python train.py --d_model=320 --norm_place="pre" --rope_base=10000.0 --rope_fraction=1.0 --parallel_block=false --extras=["capped logits"] --init_std_qkv=0.0281 --init_std_o=0.00627 --init_std_down=0.00362 --optimizer="muon_variant" --lr_head=0.0068 --dataset="wikipedia_en"
MLP neurons of a small language model. Each row is named by its layer, matrix (up: input weights) and neuron, and shows model dimensions 32-159. Each number is 128 + 32 x the weight over its row's rms, rounded and kept within 0 to 255. Numbers have three digits each.
After each neuron's rows, "fires on" lists the tokens most often at its 100 highest values on Wikipedia text that the model never trained on. A number after a token or word is its count.

L4.up606:113017197122138094103109107095154160169175104158172180217102085109192173136068163199133190121120152077181177122145115096159109131129147121101165093108091117126103113118115152160082125157164085095094099114096124138170139151076133138126086089093113147093131153102106102123161145114111118101102149104152087081161131133152136124150126188102233095188120114139092143070141162112122094144157
fires on: " in" 40, " of" 34, "n" 18

L7.up191:162155095069118160099150168160093138128103100132137095120135160150151082137125119157133108123109148076171148153119078113100152157087119146145123116111135107074147142120149071109131102089058131189088140120189102090110131110162167147146149156085060192128088095159054100130119123168117148149129128189121168116163075133134118132119209056132162130074105166123120137160171153108136130123085
fires on: "-" 47, "'" 10, " She" 8

L4.up516:089159144129124100133182142137120040181101181135156143143157144128084177099126112109161125141092131158182093093072105148146120122103153130139097130051116156082134104100171098133112103176118092126175074179132108164107093098112121129118125091118136094155076096057140120092114102151113096112125103169108111038075148094121182179118095119122133034173162112184117152090170151135124106144188
fires on: "." 84, "M" 4

L4.up126:095092136183155112101135125124113154159096129110124089142136080154132113148093120122199114140114125135202119087076134110084142119114101114137119087128144101151154068164133102072129090160116113068088118161110151096162140127116102057118152118129116169111128144131027134180132089111170176179122157097173173115118121162135117110116070137110146101157141149173088120087134176168092150072109
fires on: "s" 30, " one" 13, " a" 12, " A" 9, "e" 7, "ta" 5

L7.up296:157138115167098121166147177082069184094207132099107124120187169102075183108092130128128124129130167086111107166073084071120098161103152123127188166137180140128175115153104071170160139146075079116128128153114115111105098164129113135184131106126125138119170138143119093119054087119136072183115109064140113118146087204077154121162107092108108163127169152179110110142099161128146141120123
fires on: "-" 23, " un" 9, " co" 7, " conf" 6, "re" 5, " dis" 5

L3.up257:104161116151077151200089176131119129100121188136137116133156073178117166119162094171076073170124094147161147173152096111129068124154153102157125139105129092159185099051132060118126131127122181155152116163098157149048180190170150146124095122098071132107135174125114121123113101123129117172109074109148135123108159075120136118107095154120159129138100178138169089124153155095167103149141
fires on: "-" 100

L4.up809:131201113134151126142137121111134133146153165151149124105079114124096184136072181117183130131209105007166152108081107105164124127090113138100141112099102141157077138111202157153139098113136132183120099043100139156102151104118109095151087201141138155067121108103099155127089134173139146138165170180047103159142181123121121120072174122147084133130066091126084123137188105128162109183125
fires on: " |" 35, ":" 12, "cc" 8, "|" 7

L7.up465:145164080135101094126127109095149128193096149142188153161093146147173105101155124140049085097107084087160139148176145114093119128093139121187144150129136143114148094149067145124158152100107151128130076148109142103097145132091166177098089139166121131164092104120121124146113096128095143105053142097134122151162112096159157113158068143184174122107145093157133146128148098155151102057113
fires on: " he" 25, " I" 18, "I" 12, " she" 10, " had" 9, " Jo" 4

L7.up843:174069158090140104176124109160126152201214103134172149187159197143130113168115164100112190117131159103092095134151109047133133161119070154155119079105134146114128073116129123148170168114086123128057152107090136172194121167096113089104131092055102155135181147130101078077131160105143144102098161077120158070114136119136152181119104090142133121095124148185132148112147046109133085094166
fires on: " to" 63, "to" 6, " in" 6, "To" 5, " into" 5, " on" 4

L7.up66:162050125071151106108190117094167120127039135090141133069199131118154093152157134157180121099138079110112126148149160132188121120096106140093112104122100172142190121182117200190074121114146103128103137122088094160144173146076112157218097085147151156142157141172053095088150137156132107071122095099136141078151121078095090071130174105086144196118146180119116122099071152141111129175136
fires on: " =" 39, ")" 23, " |" 10

L7.up50:125103065106125085121101088118120150095163113170125089147110142138116110119121147145218172146131065064118107109131101140120130191165081165137150125122126163167156159125167172194148120141137107084095115067090079164190175076099183193142138062149152144096148143172142127097149119129084100147122115110104183151111150157083157063131138069120107138095222165134122137144150143137164146147141
fires on: " =" 75, "=" 12, "History" 6

L7.up939:080072083087114104126133094168093117208155150145135126151140109106115151130100089111164126109148079127121167128082130113043123148191126153115132091155107128168170106097155070165151148127162167141111180090066192140100147138130125155111131162085124086074113134150134122141136125140126114053109120076100134125145110118125115142148079143174127138103134096135150133124178106084143162097139
fires on: ")" 24, " |" 13, " Team" 9, " 5" 8, "(" 5, " 6" 5

L3.up128:143128192109121086165101130184127167115123136152120137118194139126115118112102110112129159140132201135182121141117219130120124152084134110133138085094095129146107108149147089137142103160098122160164134158126180161118136103171149181159186129117141097117126197129109114112157141204139138181145188126168139119092075171169118133132146080106109148144097104139126204124157100094140122123183
fires on: " of" 18, " e" 15, " all" 8, " around" 7, " day" 7, "-" 7

L3.up120:163107156146120096078162131044143131131129071132179145087127193145118176126136078161101127205097093129153120079130133140157147152038124105193091164176138092102121077106152094082140159129121169155112105063117107138214168108132163136134127150130140170134153103091152125123145130116059087162113118148150159135081068114126120106116104190115142064148107089105095093105141160076106111125134
fires on: "t" 27, " to" 13, "tle" 11, "e" 7, " y" 6, "rib" 4

L3.up608:036127130155160125100099080112100127161117204142151188113164109146185123132156117127170140063141144146130130111113094131096100078137153158134084109145101117135061091149146143142135078104168186083157152091073148172140149129157176128135080100071167130077172192151078116089080084160113085153095169129107082158131136102151123114158148121122151148161164115126098163125099122092161128120099
fires on: "." 68, " |" 10, "s" 4

L3.up210:070137111125194157137098119179112101133139125164095141150095116123168130122069124113110092116108120077092118208116104086153117099058194143136109101131150120160131160193079148176169146086083167125131152144152159103108060157102100123132151141135160148126093122178154154110116163123143119110153104167107139148118142111204132136159030136168142147164163072094083135099133104153185129187154
fires on: "\n " 21, " his" 20, " +" 15, " who" 9, " −" 8

L4.up460:166102091119092091140112107097068097131158131189178167136094115139174119069097115161124126153157126118120151159136103046145145135150114140136158065049108150100135146131149130096146092100158114109111129102091083046154087124105094171180070159087146129116189158166101153104154127170196130106113114096171107190149182127113083170128101171110213151147078134169102140159137115103064106123091
fires on: " of" 76, " in" 12, " B" 4

L3.up844:129090159157168147127130122108162088166178172135179131123169147119133135152118080110073124146140129123134154114093141126148105114137142130170060072138129106155130102131159167150163102147113077104124137104115110087099084181160098106160100065188118040152097105149169105101107131116202154127016063125129121121165123135172144140081091155097117106128110112178061128120216122146113147147102
fires on: "," 99

L3.up795:110082129122106174095138061133140062118161152127094159186198162151134145142162105085106147125090183108152086151143160129147145115153092100181046091077112177085111136134119145075113165156193132145125135090123079086171140113096120166135181083147126132131129152158114066157146153079166075124177152110082141142096128105154141114066144096139120084122133097113110131111118142130107148034102
fires on: "s" 31, " music" 19, "Music" 9, "i" 9, " Music" 7, "e" 5

L4.up158:083089115067156177084167126076098169152105099128221145106124109075162086090092119151180136096113123120134088142124126123159204135150095077129136178100069083101141089203099115173129147169100126172135108058159103106130144091137117094114090121129121125131165153100144143164125094188112107072116159109164159150149135129085101080155120104117153092095187144108077160129106094071078113166075
fires on: " (" 87

L4.up651:172149134115101160110181078125149168145113131138118095131137084150084172119142132109137085131048086177180165123087131079137122116135153099103169110107112138127144105139175101117102129087105132095100182200131119067126115177096146104150097116114046176117135127087122072090165119185166149149051099173129102063098114072136108168123190108194146058206108157149131144143117122137124157139124
fires on: "." 52, "pro" 8, "on" 5, "ti" 5, "se" 4

L3.up865:060116176104123100151142142121129163155186127129088182111147147144177172090147183128117070129116121147122113156107113145140078085114144157131130047059089167121160097087148125147133065147133156136137120181070153125148156161127134108091102140124025106184133144181080123186115121152110151141089123160087139160129074057160106119131138148128109139116154147134070155102154181079103052176116
fires on: "-" 100

L7.up935:133149051096078132197153127125197145078073126126102122121139089137166200149135059117128155183158097150140185181160099129102144115177165067088107140089147137133141160176175079148107107127159107132156106184114162164118122133143157083090113138106088123116136176135102115138110144130177143171155121128100152147141179168143126133122105114075098153163097132117122125095154086146124132116094
fires on: "-" 98

L3.up955:151088058119100094140191117162136109162144146114104146124144068161118094123116181110092201071149093078084096134107105134113140073137125115120179118107177125145075148167106150126079105085108159094108135075088086110142121125168114120150118118149143135084092094135168130137096181111142093131122135129094183139159108135140160135149075110130213122151189172177172136150143199089128124084195
fires on: " =" 22, " only" 8, " senior" 7, " no" 7, " final" 6

L3.up581:143092184105093122103126090161076109135128125105156135141132139089119181088110131086167118149070217129153034107136160143097093109150111061119176117145204102053123150122143100152180112084117124164114069106109123139195138080078113098166148143165120133106122063146112147134134114164165119053122133111147150138126166142165153087105159137192098139120100132156142090164154124068131088128200
fires on: "'" 17, "e" 15, "s" 10, "c" 8, "r" 6, "ig" 6

L4.up352:082108093123122088115087089110099136129201107087145140115129130145144168150139085135108128163138113143162140101123188114122154124112134143114058170124196126081113186153120082155112068124172119154131132154105128093055133152156137119137111147117055129101147070108232050067171150143147128135135194190083082189127162099155116132181105085219132171135133092185145097112070100132160141195147
fires on: "|" 100

L3.up149:133116113179198078155174078167138070123158141118111123192154118096180073155130089077167130156129109123195152116135191195187055135125120097129140137101133106108120148067140118111164174150117143105156117110188171084168113061127099138201187106139073167141119134107108103131136117122109141149139143132191146160157179141153163115189074143155166114153081104097124166125060098154082151115096
fires on: " |" 26, " on" 14, "h" 9, "×" 8, " of" 7, "rd" 5

L3.up211:142119101178134093125151137139184110120108138137166168180188124126122190101166093103119071169125166163091119133152050107155158141164172122142125176145155145130143151117147108105149161157110110134130095118115115164104139148129103139141149073148146104147179118130174108133150070122175185123092137207110130125177094073075109136136210137131118072100109111133126111086115102160141099143101
fires on: "," 82, "-" 10, "s" 5

L3.up280:137110151134134069109140085121122095115118179136161113087141155089125188067164146103127161146065132111144140148073151090183101160131148109109104152164141099108069123153160122120121087188106132114124129082086131123151146064107056123152113071189100089176144127083114127159110122148198168128066118189111133108117119102161113090178138170152106129094158148150125179134119131166098131130162
fires on: "e" 49, "." 11, "ec" 6

L7.up367:113180124153158149087045151122178168171081077133136155174159113116161145117136102117171125099106140132134172168111070128196125160098140192143130102070147142181147127107129100147071095159098149177072095087157124161142090089079133098159121162122118184111183116078185152108110110141151161125127112095151119137116093158145096144082085140180108153153105105144084141096138143144135140176143
fires on: " pro" 21, " Pro" 15, "pro" 12, " Ob" 7, " ob" 5, "con" 4

L3.up692:151123120160113139159088165133140096108156138114110115171148133200163198159133088088146167170113087167144122103160125144096129148083141106114165093147120156208188137203127137107099162159123092152151153110128119124181121139143154208116119115141133111076124097106180149102121083116102091141151180073115158190158116163089153133175135070175133129136111095142131192080119142146150113050135
fires on: "s" 26, " of" 15, "us" 7, " some" 6, " a" 4

L3.up855:146109139146135124130160134136141145072202130079101152108097166164111095141147182101136081133059188107119139092170182102118117107134120116113146107152159150120165076114122145112095126116124127138101110117110142146131101114095116162158167096098062177173061122080137120184121152160101116113175134140154129108127123108166181169132035123125123126133170162164060097086152121041092091123133
fires on: " to" 14, "ura" 12, "ag" 12, "mo" 7, "ho" 5, "–" 5

L3.up310:181100120116160051055155116110152158166209119131136176114107111175135098137128159069210144152108169149148101141105121074109151090133130194146132138141107114090124139167164091156191096104140133168140154107150151057113135166098134096109142114115062097131118153101148092143125138106082139088123104130051147071143138134112097152128123158103153082123170075211117154115152105075142088076097
fires on: " at" 69, " to" 20, " At" 4

L3.up474:152149216124107084181156079145134138112102127117155183150157086121086158088165097182140090129122117120150100168154076123126120172084132046144111089147133201101084097170132071090101148135089130150098094078116151164120158112136132118122134094160083073083143095100132126129123192126161141092071163126118135163112144101153158138112118196086099095208134144151098084121142082090138128159201
fires on: ":" 39, "ian" 7, "c" 7, "r" 6, "side" 5, "/" 4

L4.up898:155086147157116135164098095107120140222099095159116145145104099128088110055056149076129131080110101146122127107190139082124141126129140166121081155128148147141116155090113113116130121098181133159118134124130160104138130085151124114116194082123072099124154142137133088170093112123160122074110136120134107163090204107127077203129156112104095139111092130202149134163075129149064176122123
fires on: " States" 22, "," 20, "da" 9, "." 7, " Billboard" 5, " Republic" 4

L3.up212:121103133144080099100157092130144182096139108115140168097102118124110128160151167109157141156133187112098101141145097123121136108171149177105106131091136124093132096102161174170121102123163094169129096114026086138108143122113169200181131177166048135057152180184216105123098102128103098183071153132137132142134137088150134122100163117126136120074143126135129122105125172134107129173149
fires on: "|" 100

L3.up811:121162120134177153131174107145120069103095085123164101147150086162136091090149161088148130153172096078145131152202196158108080108124143133158094151073093061174188205111105203170185134142159086185147153109141132116135144191089161197154146104141139113129051101128079090110194142172148115172176145162101138158113132175173152099135138142063134115090145096088117070126105131137097099061133
fires on: " of" 65, " from" 14, " to" 5

L4.up561:161100112101120127179149114068132137185133091073089153133138162095067112096147152201098130147183129144124114086154150055112148164157068151090121137142156136182141143152132166079144079116130113149077127091116132060136132108084138141137181157120125138114074128148089142203175074144151090115125191102126148116152099110144137133120136106158160102169104123135131173171097127121158171139172
fires on: "mi" 23, " fa" 19, " |" 15, " ar" 8, "oc" 8, "|" 7

L7.up872:132183111125166142077052075125142141098042091098114124163115143052109135067189131088107143108136068136079142159080141110061074129117129120154142053127104121126193070122098133117107156164133114118119091133147134106125103086135134186129126133169139149114163099111104165163175176111173114096132101129106123108111093162116102137142151130187153117103135077133127142109083141090138134112169
fires on: " United" 13, "s" 11, "pro" 10, " Pro" 9, "19" 8

L7.up795:153106126129130156149144146073181138119160203202120086164204163163107095133150075134131142131099119112136144141159089146151114209137109152194180143149127102164158121127177161225125158155156131142106094066107145127137104182070075136099120081161155138106165152108104093121093093109110191121139147152113101090054143210138167135123107094120086138162170140145130181151147109159152110130167
fires on: ")" 69, ";" 6, " example" 6, "=" 5

L3.up548:088102122156127162122147114064136123138129133149143115112068128136152122115159132172171066137117133091153114082153152121168102105126069139167102151164137142099138074099120139105056085157126119175158105129055172127150140097105119129114122074078132138148140125179161113204123132175093137140089184097160160098134042175138153133144105107153168131129135152207163128093160129107112118098161
fires on: " |" 87, "ag" 11

L4.up664:150159111158158126079106109121144128163158127114082131153119139111162135145075113133102158113062167079118149180121089144170116119130135076069081121140055106116102110088163132134135080108132157124110055119159185122086143134031149196176171173165071154133084115114092089129086153173167154149147133092149149190168144106133135087103097121149144064092074098135122095136183079086126154102132
fires on: " |" 37, "|" 36, "oma" 6, "ner" 4

L4.up47:183114184148131137129116111112204156181064140118106170106083215146120165134080100148151136111173162112187156110118100114157132153171087107093105153112160098113143141154129122117148096148095134157128109122108177124117074155111091076127126093133085137127118105165106101142104080105064119144132129118122118083138078144175110153114102095168103114148187129145118098126132079080123057111142
fires on: " |" 30, ")" 27, "]" 13, "\"" 10, "'" 9, "|" 5

L7.up181:135101200155237123093133129045100146110108136148125184168111105118152124156087175065118143142106134116143162127114178131094128138128129140127151110145048076113126106167132133115044150113148120150091074065110122146097141116119097115140136104140119130058135173105116157140138107200158138131105113164112138162142056088169087111118094148103119183144122134131122167120121085157097120193159
fires on: " |" 28, " (" 19, " gra" 17, " Gra" 11, " ru" 5

L3.up68:125149118137147151139113223126096170125136101153090148152099122131110119146124132128124150164147117118159108098125142136133127161110126097100115114171080127116077073161114148110113093111122130185114131150131097152102164107112182163121154107098129116085143149113107123089123106117070143124133129157086112141131056120193104200116182099116085139128153161177175117108143193114125105120137
fires on: "-" 80, "op" 6, "ip" 4

L7.up725:129094102119111137161187125166134180197080163096028108122115160116074043119151087096120155052164117123136133097121112120067087175134153093086076139144092069106042107134133160144153091105117150156166192151104162096166159117149116173096118112139078126124100140122166120147084097117110097116119134133131078116133141131158140170081173065136139066085108106158137151132164127137127123104169
fires on: " the" 45, ";" 11, " his" 6, "-" 4

L4.up115:169133156129169141142127123165079153161179135138178113126198109150143171173100110082156139113137167144123145194120131054100143140139148173180110122126168113145133136136122105175144156186112119073101122193158123074107125187122125126114203075103154113100134107166108111083131092111142198067089168100167144145057126123142135156167110152122160080105049158142127126088147127090120124090143
fires on: "," 86, " (" 4

L3.up325:077093102062121096116141092118123051159142156166085185156106132114135118074107146108144152110073135128134090112107131112098137145115159110073079097121085125145140107159140109036196119107110096093107123116109118168122092160139165157055092079171173070061060163068135063130118137111165046136129121095174130097093116091090132116122082225111104131161113069127161149161111179118118095143052
fires on: "," 52, ";" 18, ")" 12, "." 6

L7.up345:150109180159160132148133122111139178155084120174149106091137163108123147162140120079119145134084115180060146121122221143096065104131042148139176106085099148135106143103185101143149203129148132125154126151146136150189129057142123104129146106160135153149091133190105060097161091117138152100164116140137103153077108116134097155101100129119090086130123109163147101107154185145145111128149
fires on: "–" 24, " Do" 23, " Go" 15, "." 7, "|" 7, "-" 6

L7.up813:083146066185111182136130106100114084189163102204126102111145119127079091157165176078122117133125144138145066092121091105155142180053124124136064145094180113093100109144124159073109101168153121156132143111108126110128134143129207140117091104123148128164114039132120143118054082096129134102141058077119158107129150136167172090106141136161139201123126147129140118144075148123134200142138
fires on: "." 18, "ia" 12, "us" 9, "ella" 7, "on" 7

L3.up644:122135168166171089103096138156109128145084117074144198116178129134124137049121076129116092183104109206078176122118132094114132057093131127162134055151093165109130062170162171138090148147134165146120096074137199130151149160146159136118159107118129129112174142146123105143148146136176146142095124146069171136168145104120088064087101117124092172141170156133124128068141170104124146084137
fires on: "S" 28, " (" 16, "ing" 7, ":" 7, " m" 5, "C" 5

L4.up228:114143153074154148150182106135111163112126125206140108098171165113056155179151136110079122085160130167150097111143132112140142145086162139104146127152115135183144115132130158181092113062167173110155132090158148152165145112090071122122142181145126092128134097138139130161124110061136137152139105162061131129116129128151120161107121158163136138150078086197033149123160155088125146136133
fires on: " |" 28, "." 16, "-" 15, ":" 13, "D" 10, " as" 10

L4.up861:088161098156076076147114122153203115244147151194125160180145165162154167125113118121112069131149071090164116130194169040142106140099125145120143094157162132200141141137157094111103149148082123116160092085077084140117116137137173111124172109120224136095088185148114131151067072141143086130149138130154126128187112116119176135135137119182151143155150127138160114113157198147121085094116
fires on: " he" 32, " that" 30, " who" 9, " one" 6, " it" 5, " she" 5

L3.up785:126086108198150087109171084154170140101101082133110163114156117083130144163092166194156079092127138142077126092128141138113083067191149186120158086089131160113158143058110119185115067150125124112176183149145147129135108150161133097185079121133125154108112151118092146129122169092088153114181067153082144158104082098128158182141172196154101188074118097084147100099152178087104105137136
fires on: "-" 18, "mo" 9, "ch" 7, "nic" 7, "mu" 6, "che" 5

L7.up544:218163167156156101121068123128125107118118069088113119127090123099122049110092176148110107178170112104166129083181127092114118095122095145123073089106117079180144181155072150143132120150063162161109164141093133146070098085103157126152089096126096171160114140148063098144143183189168097123109103152100125105138135106156099137128142095144095194128116094106057187159114096159122149155134
fires on: " of" 21, " for" 12, " after" 11, " in" 9, " at" 7, " to" 5

L4.up860:138097191153106119104066185165128141145141108155140116191128122127141153068114108126129131125168120133212100149147127131126139125146174113159143034079048169104099154121146095137112116126163078127124174098089149118159090131144131215156108120156091185092204165115171106111122118179091059109101124215090160125115157123149122139131158172151136117150065136103147109095133153140119119118139
fires on: " in" 35, " of" 25, "ing" 15, "less" 6

L3.up345:108152089089072091132173097152152139170171167147163128139117166156080134132113114101115111140099181162151070136127137092081113126140187134154086176107157123185174120091157120121113109136138112105170120143118085139159128104108163130105180097108099163116090108131156115097155140086095099069160131129055147149132150107185150117112129070078141089162154190109091116139183122127156157125215
fires on: "/" 46, "." 36

L4.up715:092174161149108084173138129113092121152095111141111043179140140111157131105140173183133088129139090146120085192124135179102113093127159135077138186114048169139145114066091083163111137133119134156132156179150165171098150112187144136110154102134140093109092147174141066122160132115124156175118111118090085130117061106164123117128147110162136140133131131120149224092157121165122093129119
fires on: "-" 100

L4.up43:110101161133096116126085153174166071138122179134161156182133147089126136149081094078108146141131111130105141126050112078167156166164126162140137131113129148147067109173115087095099133094176136135188167086072163179170128108118071165080190128091115162098093149126166150140137129088113096101189111125118151075104129133118146182137118093151175123131117115117204120167110207161141159088149
fires on: "n" 20, "=" 11, "on" 9, "s" 8, "i" 7

L4.up926:062078117125093104128116145065166169138119088150094132091186118092094132142155135152169143067167122146128139085191081099105151149093119114118073122113165189137137179133063099139199115115126138135118129100064103109098100174133111134123175111126135134125095158158109106154102171091131144129090132090124123097145139112123175110130110119152102166169097151163157155095114129216128105115107
fires on: "N" 32, "|" 26, " |" 21, "-" 9

L7.up623:109180156157136065162093039154056150118180124117050191197172061099109150157150211167152110171111178120121151149145092130160149148145181098126143089111201090169057157121138143142154120105108110177126059136119130084173161118093094123174166114095073121072140116079111143150098144144116140113118146126143078115169105154154106145151085133132129163101097139097109092077126160061139149093181
fires on: "-" 54, "," 8, " Che" 7, "co" 5, "re" 4

L3.up697:113146121157114112137181089143131203169159201130123143165177180153109182131173188180118065167104112134156125160126096101097093093146114178164124145119118124143101139175135105120143159144088099098146138129111141120086120133124120131107144112124100120094118160105166131071098100119139197193104160139125094119117117117084094145172089063099161139069123103161104115080133162095151095113105
fires on: "-" 79, "|" 13, "=" 8

L4.up412:188109148147128089078171070128185075224168191157206125177145175102181118193129091165133101123205148130107111122197133135174140181088122123126133103125142166196123077199142083159137101130116145107153111150094053100156150103105138167121106142156129146132129166111175166151093069161187124117102101096145119107120101105161155087118145162156125151144115146098112146115130155152094078121096
fires on: "," 41, " he" 18, " was" 8, " had" 6, " she" 5, " is" 4

L4.up67:065149069059177138093137076128207115139118117114182114152146101132105182101164095165161105171094098133171129173115167148122133114116148124124153140118153174116095126199191121103121122144139111129234149143139169075094162105113186106069107136079124069103142120132143134088141129135141109157143127198138179101076161070128101101129122132107108139178157106129105171125188097198134139109137
fires on: "-" 100

L7.up697:075039150143141148100127154091115123143132128136162104097119064134155108133191145143114123145127111166142116130137070202132112126090132156162055105063119112162130089128104156104120093169197110158138128134113205143092107141149123075081095106087165083160161088169081143112153143063103161129131192113145110109127172155151109147156113121137145126136165170159154106121140130121143143143124
fires on: "." 93

L4.up325:149126161149181162130087133116173090151146178181140131149186106140178138150151144103125144159123170196133158137091086136170090126140194110179114175129110149152101171131153117115149129079131118104124146135107126086061103175139095139143141061129086086123130135140158109134098098124187158072115076140179148190091148074146146187102149113107133120120119130144046081065134066126155111155162
fires on: "," 61, "ra" 9, "in" 6

L3.up173:072150084161091083098092111132114181093194091185105114042098160124107103191173113107134196131130137126131127065084136154102097098126110114133129154175149122116149077072081109072170163117106143077116085132123165148145144053118109189094156084169098133176125090167046126152166158145173167091135111154131183098155154200161136160100097102075111103149104200160053134082141180117168122057153
fires on: "s" 37, "ed" 26, "g" 5

L4.up805:033169164160147153147111147149090130140157134123137162116095081141144147128114146113117145158097140100134142095184181180196179159135082100171097163114054141176133110105154146127107108091130146182130144141135126143128103124015113141171117099097057153137154165141126163146090131136086131178143137146130151120124109183193144116092076051179191146113103158144155096133121083077176172146115
fires on: " \"" 34, "-" 28, "\"" 10, " |" 10, " '" 7, "=" 5

L4.up843:106168118095147072156190126103114124097164133163136122133194082153132148174148134193133083183084119099130147152084189162124161146140130146177123157017085141103157080092138098086123106135135136130134142138101134115126097192137116098130109120171114140140123132148142124148189156127175112127182105102095171122136177159139159135131094178080143063141109058161123129087166103111139126163112
fires on: "V" 22, "iv" 16, "." 10, " R" 9, "L" 7, "R" 6

L7.up11:141172216169135147143116107035126169158180088173144120141136101127158110141193108094114117137121104168105119085129128153087155129117132123124186069157135151101118142101105093164126113035132157115164172097128110063176133179158140106103101124137186188155145181150117133148125101149153166056127157156082045138162150138075127061104096134118136122100089092099184131081093168115083132103166
fires on: "|" 42, " |" 24, "–" 8, "-" 6, "#" 5

L3.up138:127115149139169090160136149149096180186183140138097190102196115136154084149108152129161106099102120139166166118127122126144075102122120069119116078151154177135136103116145111171119081122105065147195119155098129141103080077123123122137120138144092161082124157173139131148081126102090160141155207079149148099102071133124080127103147179118185090179092131157128136149157112134112138187126
fires on: "-" 90, "–" 9

L3.up5:167122147099191201113161142129111120190183127119123168128156134129165168142104132109136137184079162138154113116154189100111106163194117162188039058078145129129134103130200145158108143094120114135067123109195140132097106138096118115150131154174118091114104135117161117100094158110124191141114108176148138153110127100091108161102122104153103109098106124107067120134095098120098091149124
fires on: "," 90, " if" 4

L3.up633:150135082113144112151115143111133184122140114142170128142172152045076165047130164113120135159096146134171158130164080128099127143135114193103092112146151177170133050154144166133150171126104119150193103147134141168146113097109128155154115149104104140129121170082108080151119147120107141176134109147097209120106139105110131165080100179198171168126171175198048148097118131153134147138119
fires on: ":" 38, "O" 18, "B" 8, "V" 7, "po" 4

L4.up123:119121072131150134135090018171133094060173077090116096171144131133103093123092122116065119115116138103184133125100155080076119148107185157079148150108096073123134098089113124110140137141155137146142073103052177161084110099134166088131122156166160102170133134103189135060099082145123201122121194185102132109053142152146062116129097115130107161072175122187142166144070121191083143148130
fires on: " York" 25, " home" 9, "lt" 6, " University" 6, " Jose" 4, " college" 4

L4.up373:154153112163154062164117107087112139104149113132160153063151112119166097150093100107141184137139168231135094145153100120194143082076143102138147178117112106120088155152078180142118114072130144146107128148136109070141110089069153133192125119082116108136112178123143098088086118098118184185137068135094160134128157118131154153136157108142133102121127179131151096060123116102180103100121
fires on: " about" 15, " to" 12, " than" 12, " approximately" 10, " around" 8, " Cho" 6

L3.up342:166100171165100103120115102123146176090145129133182156196080110079154199100132105115144126103145139110158196092113153128138132156102161077091110143163137115093148116135150173097114145113141125112149146126103122157153056099123162140156083129118116092130191152083183096147154101142161139133097093115168099130143106174144146154173116096146146086110104112129133112115150160110100112101117
fires on: " end" 25, " of" 11, " cost" 9, "all" 7, "th" 6, " start" 5

L3.up125:089085159115130077091124092094107094137151161077164165108169117183127152161084053078160095162132152143173115111130073142160116105145187125181149093132182092202157170118164046177159182116125114128115105097168138119074146171087125088159143130091126109112181068143096160093109122101156140088104089159123092098157134061051086180108118145151106069089093118175119105108132115083133169119115
fires on: "," 67, " 32" 7, ")" 4

L4.up134:159143135126091121114135119085181175101123176140163152128100114104154097179109146125108141095148109111124200123091092109127109100156199100150115114107104171083120085115115146175194089154108143139165140197173104127119154100091147181161172120164100091121080124088118085094137161141121108112105164114142064169107094134096109103159108116117099136103150163157167098107100088136145120222160
fires on: " |" 24, "sen" 11, "iti" 9, "ner" 6

L3.up937:125058142162079162102154138147106115108149137167195075101115111153157106128141106138145175108150148149180165115132138056127107171115169126154092115127115137147180132178124102106114116130140072113183117078080087140101137126138152097049060062163094141147126117183162124163189144131122144230111118158128143134098113135122159210197044128099143072127150129141119111102087120142154102124117
fires on: "." 31, "t" 8, "c" 6, "emi" 6, "p" 6, "ci" 5

L4.up753:091185107122236126131167110154127147145140169129060213127092082138172093144147140149133086157126083166149122157094108171105047131122162074104123039106129097060136176140128060114106136117157106101154118143121150135154137081174147068092127130165112161157116112138114127109122172090099149155081147140117147132080114077123158155115132138112167097082130137086096159137114083152120138083110
fires on: "-" 83